{
  "bias": "qkv",
  "optimizer": "muon_variant",
  "grad_clip": 1.0,
  "warmup_steps": 200,
  "doc_mask": false,
  "steps": 13874
}
MLP neurons of a small language model. Each row is named by its layer, matrix (down: output weights) and neuron, and shows model dimensions 149-297. Each number is 128 + 24 x the weight over its row's rms, rounded and kept within 0 to 255. Numbers have three digits each.
A block is one neuron, or neurons of one layer that tend to fire together. Before each block is what it responds to, as a language model described it from the Wikipedia text at the highest values.

Main verb after subject. Forms of "be" (was, is, were, being) right after a sentence subject, usually a person's name or pronoun in biographies, as in "He was released" or "Landi is".
L13.down19:151166132138114164148082137121140079122124094131114088096116147099119112141155141120193153101092128134183149147136176110127141132128091136132149111122128125143138118129117113094096138129157121167119124121089122121133154143104161153129118154149117104131137130137174137086136131108177102164157157122136107100104145122148126133094180120138153102135127115153136099132133109097172117127126115119145145157144112101145155144100120117166173169099169100118
L13.down74:130099138130096121135115144090138139169094120137112105171159142132119223148163102148127118174150141105109092117156145111122135143114177127168076099135156134085178104089129148150116124146167142131169115135112114128102083145172162088182120138131145149122110164129130159123121157115132116139132124117150109145145118146136115099131119174067080168115095122167177117134130112096092130108103138138115151117129095130112197146108132098152118143076164164101
L13.down83:159092105143097163179085162133111136038159142137128083114134148144121147072100120143118130112088096127151120124120136176103140110125163152172122087134135111125128112084117108117164154122120119121118102150083116126129174111094116137146129113088125144112123125153120137144102088122134128157138133112151155075165122121147097073142151133127143107134129139159132110151120153132137130136097136138101121116140126120142117122118191131138135183135140134116
L13.down665:131169136150112143153102078131146124130136140126109143144097140136097124147166149160104089131151145064126155102147149136122124155134146098165062159080098137114118172103117113169106115138092169136104107109163175112138088162146136120115066158153131136109133143114123161144104130137161142126085118130150085137146118167144125115092117128147136089136147137127183110123161132119112148116076105158130120131081137125158115050102114148118126116143136137114
L13.down870:107128148128167110139130096110147079128126133150103158129194113075152156131106132097105114162130155119150112111122108127123110168113174163108111107154119108145122141111108117169094139112116145136135160137086080130120113113142119113132103168149186119132134146147154127130111111108146109104100184124132119090183132126147151133117164110108174111100143061112142139156109155080098124114132079124130134128140149197148133103086123179144170117119142134151
L13.down1043:116059088109124163127116138092103149122142097105126151155087145111147141097139142165131152140114126146112138163166147123150114087138154154156088144150126153123144105125138151095161120143146110109117099160131127159124145133149136157149143095123135150123117127117117122127137126145133100121114078093159173085129167180193129154140185178087159092157159123104123144129145158114161108106146094113114110146129116067132139075084150107087133109121177153138
L13.down1065:133145125140131149143119150153080106131142134122102089177124126138135155113175128111159154104099109121171127141147120137103122134126111188125142103135121092113147173110112139126136143122117142147153079113109114109100115167086113116110116134164137081107160116157108113138148157133108139128155142114109149140154122100115101143105148183161171067127120134142156092107125135110159153148137112156141172138109167144145144128163167125123122108110101123141
L13.down1210:096117116150133105155134078134131141093118127133131131132144126122145088126156103128156175191114110138084120128172141109121146185143107138096101140115169130140114147142098111177162130139152094156114119130162090147104117184137137138178111069127128121113130125088143133145134110133116139104130125121166097112125098096122156151127167145080130121130110085112148147121136179083146073097159134123141106150125127121125153099170124125139126099149136148129
L13.down1239:116106132142136102130125130135149140127107130120112103156111113148116135080124131127147168118110156120113073173187138139072116122114085160136129141105131110132131159135102135133096139149137109132102152098125109132131133130114133061153099104148149120167150145137126116107123120127093147141100142128154163114111130110132141117168098120100046094143124119120089174093136147155154138153147127065091121131147110115125121111147104131116118110150097120157
L13.down1337:182134127174131142115154133127126093119117084125140137104150154084124129152073132115107130110177087146135096100133153120163125087128092108135154150099139192087124125130147157082115175122124117095181094082111133142137137151112140133117185132133088090138097147121155095157112064136100133169144106122151119102114142142116170121163149111134117145114144153146140130144167127153130115122142144115149132104148130116100103139138113135124127130115121110104
L13.down1341:058111155108108139141127121118139151135162123107123132140065130111088151114139136100082115144115121142170122096137126159142198119137131137142070153155120134176088124130191110117178150133156172150121134113135147137102133139149146160147092144114126086125116146084130137143122153097138121155152095126079148130123175100131084100135089102116100100112139132132096129078140144152145140132130101148138137133129096117121081126129122164130084129148125129100
L13.down1447:133126113147117133113111114146168099117128156130093168166130153090116101146184132142144107124189144108127106145153144096129189110137108173112159162135121148161099111109122161138130165125096173127114132142153132144124086136155161165154105119163125151114116105140079126097151140093102115082156178118073147171125145138146143151126123097073112135103152119110128112106138109136171090114168152155110162132123124168105114105092167130112116137066139123106
L13.down1635:122167098111115114164136045149119153095092112165138114111110172086127170140141109094126143160127155119119090101101127136106127192101122159079176140129087107142112156099102097144124153116118140139124149110132132159139124111140108137145159089150143116106141165132138159101165155136089096173118102081143137134113108093144113126148130168111183133134128174105102146113119116161140108110103148135169143103121107189107127117136120116121163155138072153092
L13.down1677:114147143126104125127082078148120145092126120100100146158159144171132135175146148136095138190113156083104138127108111152122083140132133137126151152139110120134145122084080108133117123128180086097154147145145155126195140122144109094135123144120122137117134161134112163108099078181112140143085144137150147147147102056134083112132143141130110097122128097149146093143128114164132104126171137143125125114151125115097141124108130170140085080142081124153
L13.down1727:103149152140134124119119118103127091110124131128159169117161137130099099140136109120123124152055158148169147143115128155106185105070158116173146156109108110172127151140075110125114104108121148123151144162091160137151108131137145116107112127146119134087151165128146120141119130121108139106077158124124178134162100137125166119137157097140152115154121075131163117133104138061126115133074167177126122159108135137153091115109130159152137137109094145129
L13.down1773:134158110138114140106099171114158147158087098096174145154128147102079134143123165117128104133129095101125148168118134121150148188143132127128153080095117154150156122097148128097140148106165118134045141128126117134120119110151139163138144114096096132133137132168114161092160146105163091117112098124127109142151107141137119112107117079165116078149155118143101131148120109165149096146152121123086099112143119076097120191129158135135119134119145150118

Pre-verb auxiliaries and to. Auxiliaries and infinitive "to" that come right before a main verb, such as would, will, can't, attempts to, began to, ended up.
L18.down203:138126112133149121139117081121136133133130154129107123124143114153163156152145121146139102103139153118111125116110156160158139164136151091132135138129130127092138135108127095105124148126094095161155095140121129120160154139140130163093139143152155152151117127099128130136162109145162114099124097155121100087168126137171129084132167150124137141155130112115162178108124103100124117110122117148145133138089137128157102122128098125108148135117093144119
L18.down293:146146151166117083126140105118097125089191109131093152158136104120121129133098132140148155155115147115091100098126139161142135152105093128133185115149149127152112144159129116114120133135090148140124135094102086179110122119117130122120163114149163128141146148147099152160121152130076157128105095091098089124123149132127091112099143141112125106120144123107114166106137163095119073142157128135133136156177124142069106107072087135121098069123114136148
L18.down345:084122118115097146156123151144146113139082147158087113108135134113116126135140131106154118125117135099126192144112121151117065129156139124120152120067081128148151108119067137152095157153157107143115117138127115118161150132134174122152153107142130137115112081153117174150108121181158178145096112127117129133153116126124110161147095169144141129120133133130130130106120114126087089123135136110113152132085136129101118136133168108117164083118114129142
L18.down798:111144141123125129132099131079141051116123172117125164123057129132132125137092145130114087137195149172156134161139140112086113107139125053128106043103132144114151086118096142133089132160136154189084145127118096149091133083130120126146129163131140138141170118115159162186107158165125148122096104097128172128137147125143140162142149124115124111155088133113095125124119130103045114128131146145073107135114116133125129157134103150144129100123119104140

Clause-opening subject pronouns. Subject pronouns and modals opening a clause after a comma, period or "that" (she, He, would), plus second word-pieces in taxonomic names (Figul-us, Fusar-ium).
L20.down1417:109131114118113112118136125124113063143111110139086133132112133098109110093119126099134139133129126145109175104131110128105114133166129121136137131111122126117141068140116163141146106143154128138128127132108098109139151148130120167144139106186149127153108127151117142102115098139147160127115087144114135113116064125142125163132161085111114090147123136091121111135146125087099150119143167135079098121134121119135115146156149134111098088101122115127

Initial letter of names. Lone capital letters opening a name split into word pieces, mostly in lists, tables and goal scorers, e.g. D(ing), K(oller), R(odríguez).
L20.down1252:130137130109157157160112116136113136126137135100144146117110158121157118120154099162099138082133126123113109130121072119123115113132152153132113104120108135148170113140138145111132134157155136119101131116117105124136134124117136069124139176082164100081131122120135122116152117128149150156133155142124132134094168143118119191112089079124100111105117101120119111138142108135125102115132149141098121143104158132133100105130113085153122140152110120111

Word-initial M, K, An. Capital M or K, or "an", starting a longer word, mostly names in tables and lists, as in Michel, Miroslaw, Kia, animal.
L13.down7:115111107133092113108147187126108135088059170145149151084163140154138142124151144102105128129052137096126132107122132152147113138127127116130101154114171150099154122098095137095150128106129109120173136144127164127137106135147138093148124080100164112148125131139138135129134054117134141129098167144156133089140131145126158131157153132164136136152067153160134099118107094097098121131101114102137156130168128156095158136135148139127111150123138126111
L13.down69:139096133136134175155120124144142114114140145095098085111091106130137106159164112152077132085104125122154132095144082118108125134107126158097127135128162173120129076129150137135162108109133107116108113124181113107125088168136128106098135114112179123150138117079107134131140078163163115150132153150120139158116144117128121107149127111160114097115106110138107134119119153150138096129128126145152126106107168153075091135116121114100164122143133139137
L13.down211:099122102130125129126153110157122136116128128113133124114123130128150135130168111141161075127052115104150108107137118088126170113178165138159127136081104135133120117118082061121162128115085148105122137132136162115126121160127148169112129160133151127154133097119152071122132131157105140148109122137122139094103143115117137139082146138124125132117151147109107134103168106117110150165151131119066140166144117115149116140119093114173135131136140087126
L13.down365:110069099114128113144129144138118147139138154123146097167127105102123119119128093112120127144082128133118127111143163069148124121124090173101124132115149136104169116139154111105087092111115150139151130109120097135108131085155116117166123097136098121148112152135099123153110130104128137132106128094106089119133152133178129132116141149161165154115144121117121132149104079090142110131147109065176117115160137116142136136139114108141115104141080100097
L13.down513:108124177149135160145122095123115076100152121064125117126133133173120105138145114158152112139089134075198144120099104104159095142138111101091123115153153111082104131142165141127112134120118134102129099141156151131139108127157124145135109125117116136098110144148147175151112112130137133141144141118115132163118100142112109166106098109132178121116148134105121087153157175079137096137122129163180179122143149137116128103104168139116115128203181113135
L13.down731:150058120125120165142102137154070139150108105168136116157158112127125098144123113183098143133074111122136110108165120152171181185133110146138095115081104133117125170114130104107128167144100098148135141184140153129096124139121137127087099182179166148102158169080164092106136111129121155108141142121085183106111154114119131129123132126129100154147137086126137151123096066106143118104158109097153161144130148118121138127124120132158167111139158165118
L13.down770:132130150136137160130140176122096110115104125127143124150124145111110147123143130123129127113132129125127147174139152149156119175126149138135106146126161155144145106145120139145080125134175116130089162115134155157151154102141139108140145051146140132083127120134131132112143151103105141137133187117134158058115083107142148108108150088120100112148151114106129153144129124136150134131157096086080110153163150164131125124108140136166138131084141135119
L13.down776:150121159128114109148106124157142082121138151160106083126070148131142165144201147164153123099112108149147111138173204138174147166148134142154141129145117144094121130133121113138131137141114116144131217135133130131100177133131138178129126151089118145123084168083126129115143135121093152079112125107139176099120141115119104111121130188088151130127130124092110144108104151121147095133133098145113147174087134135128139126122140113121131136137124130157
L13.down797:129126134120153110126106143123123135067130121152129129146145134133122142100152151155127112107128154112124066127146163098130129114157112168150132103172159146114119156165136120115152117131123102139197121117148105120130152136121118137120143119138120140103139126078147121125129119168122102134097120102138156074173130096150113095121130128141112138130143120124094137104120125144091105117118118190140126157135134112119137144092107103167103123124119129116
L13.down1037:133149123141113148121110112120154161129140121148134134131136101116081126119115144142142090137124091138168134091135128143167151115160114180162148167134114085121114165119147157132151124161150107092113167125108149151098112129119141150082086149138071121125119114140128141091105136112123142190114105124136113118078126106100122131155136167089139116128135098093120106086164119132146126149151184138170123124127104152168113127132118124160116131113119126137
L13.down1186:112138109132121137114185156121152097145107146126112155133147120140080104072084135103141178150114131142163131122108156128143140124103158129098128107111121130153138155095105134118141122124069078079112137169104141150140150157145084134117107143145164089145123140144135105132144110091132143116129122103159137131146075108168113150126117140097160134156151137070149147132141165117131145143104144091162129176118152173122131116100124099162078114167135131138
L13.down1297:155133151197151140155142120122144134162130170141118145158103158125103138161121130079132114127093144099132130128141149135097137159126139105114081130105143102113137110137150124153128128118151133125122104164111156127154081168117114100157139111144094116084115140120152124153119102112163132106124144148119108105097113100162195175151121107141122118147103148131161098092136139144102151173122109151126105155170144075155091113108129153155137115156132130140
L13.down1394:085149095151144145138125125096130143167135122145143102156145133094122083149124116115133149127133119114183148131160157151126174128150142119102086166148102097165130112122166150100163087129134158161093114117126138128176107122134137135117096148109164072103123117097118105128104130128181108121167142143178157113135110135135127094120156144152104107167129093113131116134134121135122136149154140143170153150134136138059123102129106149157149119146116114157
L13.down1652:134131128122154155144154088111166125164125145146130123111096139116128094095136132116098128159149143097175178092143119118133098132114151136169133131135140133103088112097124152145092179086098137118129116151128113123155141121117118136158107130136155096105121112109126124153150141131172137154124103120124140155109094162141127157076124116128165118104098128120118156113132129134135096156158122147124191139163114172125083149094106195148120103105139125090
L13.down1665:109134078135053151142111130143108161143141110084107102144128102113106123138087102140120155168116117155119107122191151114116115140134162130115134165128116126137160114094130134116123106135139094128130110131127096127152098153117133079135144117166146212118174131146131132113112121143116142139146090122111143132108151106164164166091160130125107116135124127108139163092113141194140124102116184133135121068156093146145113100145104131169120079146186136173
L13.down1791:093121158086114117127101133204108128153126128152141139130110168157077100175125172124166084158111148126083113128112166086114124129104105138148086144096142119120102131122100059145121138117120091173129132092117126127121162129083115129127138114134102095131118107122125100125106133168132130169099137133136144120115151120138154156134106126128131126121155134109143114149089111090146087141185117154148143118116158110145101120143106120157113152108121101160

Article "an" and vowel-initial pieces. The article "an" before a noun or adjective (an appeal, an important), word-initial "an" pieces (analyses, animation), and capitalized vowel starts like Ar(kansas), At(tack), O(scar).
L18.down560:089152106131136125146117145138154105151111152112146134159123137129159133145147144130150129087103121110153140121170151144099148124123101136103134088152148107173152119123089120153137142114086112162119161116138121119121107076124164116140112157179081144120127171132144111127086108139115169165146118061124102109114134099108108098136128133130108136159131130128147149094148091178118136122132109114147135155108131175113125159121149148150118134148075100112
L18.down1135:155125137113145168174092107118155138145150091152125111133155133116133166146131117095139126112137123156126125171117130140098134097093157140101144082154134167118095103093142148153130141125142121170140139117103119131090190125121099164128131142147166171160156138110142130110110148150125084133132094116113094123148089150162139105139130098103146126108156127111151164173160120128132108111135128140130154105088134152105129103101142135137131133101141119124
L18.down1374:153144097129139076141142142135155124126179132098134104148123147155116114099096176163095138105088137119144100098122128112105109130094140104165076116163126133186124083116110163129182128139150136076157129128160133107106131150133147110121126109160113147149132136134147143150117143130144116159117142134095107126136146145107171132090131118124166146148124133050124142125121141086120114123094114141075147121135101110131130135121116121117141113115141128134
L18.down1512:058135135126128121172133078158152112121116137126141085162123140136104123092147154159116148107159132069109132144116117168135175117145122135162110095133140090132142136161088131121155123130130120096163131119119126102122166124102115149123121186088149129089115144136110144153145165118140141148122108127128117156150131125132164115130155119120103148155135130091124138109153117153132104088153109143127118138112122101133130131134088104105120141128121131154

Main verb after subject. The first token of the main verb right after a sentence subject in biographical or company narratives, e.g. was, ret(ired), ac(quired), g(rew).
L18.down723:156127154132129133136123139153109119110148127145077122162138099133137166165154070155101125157154124154095125162135164133119118142105115121137173141116114123150125140080067157119128098120156172112134157124131114082138171155110112143073123104132083135070096140138100135116097142141133134103138150129110143114132085130165111146168157147095140119117129129125141131143151089105147108128103130111120124135125094086093075125112119146124134123086116142138
L18.down1104:115148147139115100167111110156125086065145114144169100148127113117124146135152133176160119102096094111144132119134119080140177100144116127131143132149119093125147178072128134150085121133125125119159125142115171107106106106138131150137141128173087121120111159118120129093124109116107102134138126133088146131150113122096113110135121136110157124146146102136105114099130107111187144136114131132173128118125099150111097162111134155174119132121158116117
L18.down1166:136104123112107160138167151121130178109090116127115086149117084076157142143098123137137119129135146133105095131124110137091132088117128121149152115134112143109113149120132150136096102073133116127136110123187136140105160163116073126119128132162142108115120154113124132144079125092157140140095065111134101119193108135114122138157123117151104150126130157131125134161127105167084130144113113123104146144088133129142136140113136134112160132119128158142
L18.down1524:108132174126126119119144130112135171100132139086125088147098132124114132152111130092120112161110138163139127111117157127111150136114131117134166101141142094100132103144157142101132175146102122095087135116122166143151147101168136104107130132157139149132117156108137136105116148120104157131118126164153154150114126157138124099090162113124129163128122157131110139064130115105130121144149180155089156102112122110100112112147125106147099115080112149109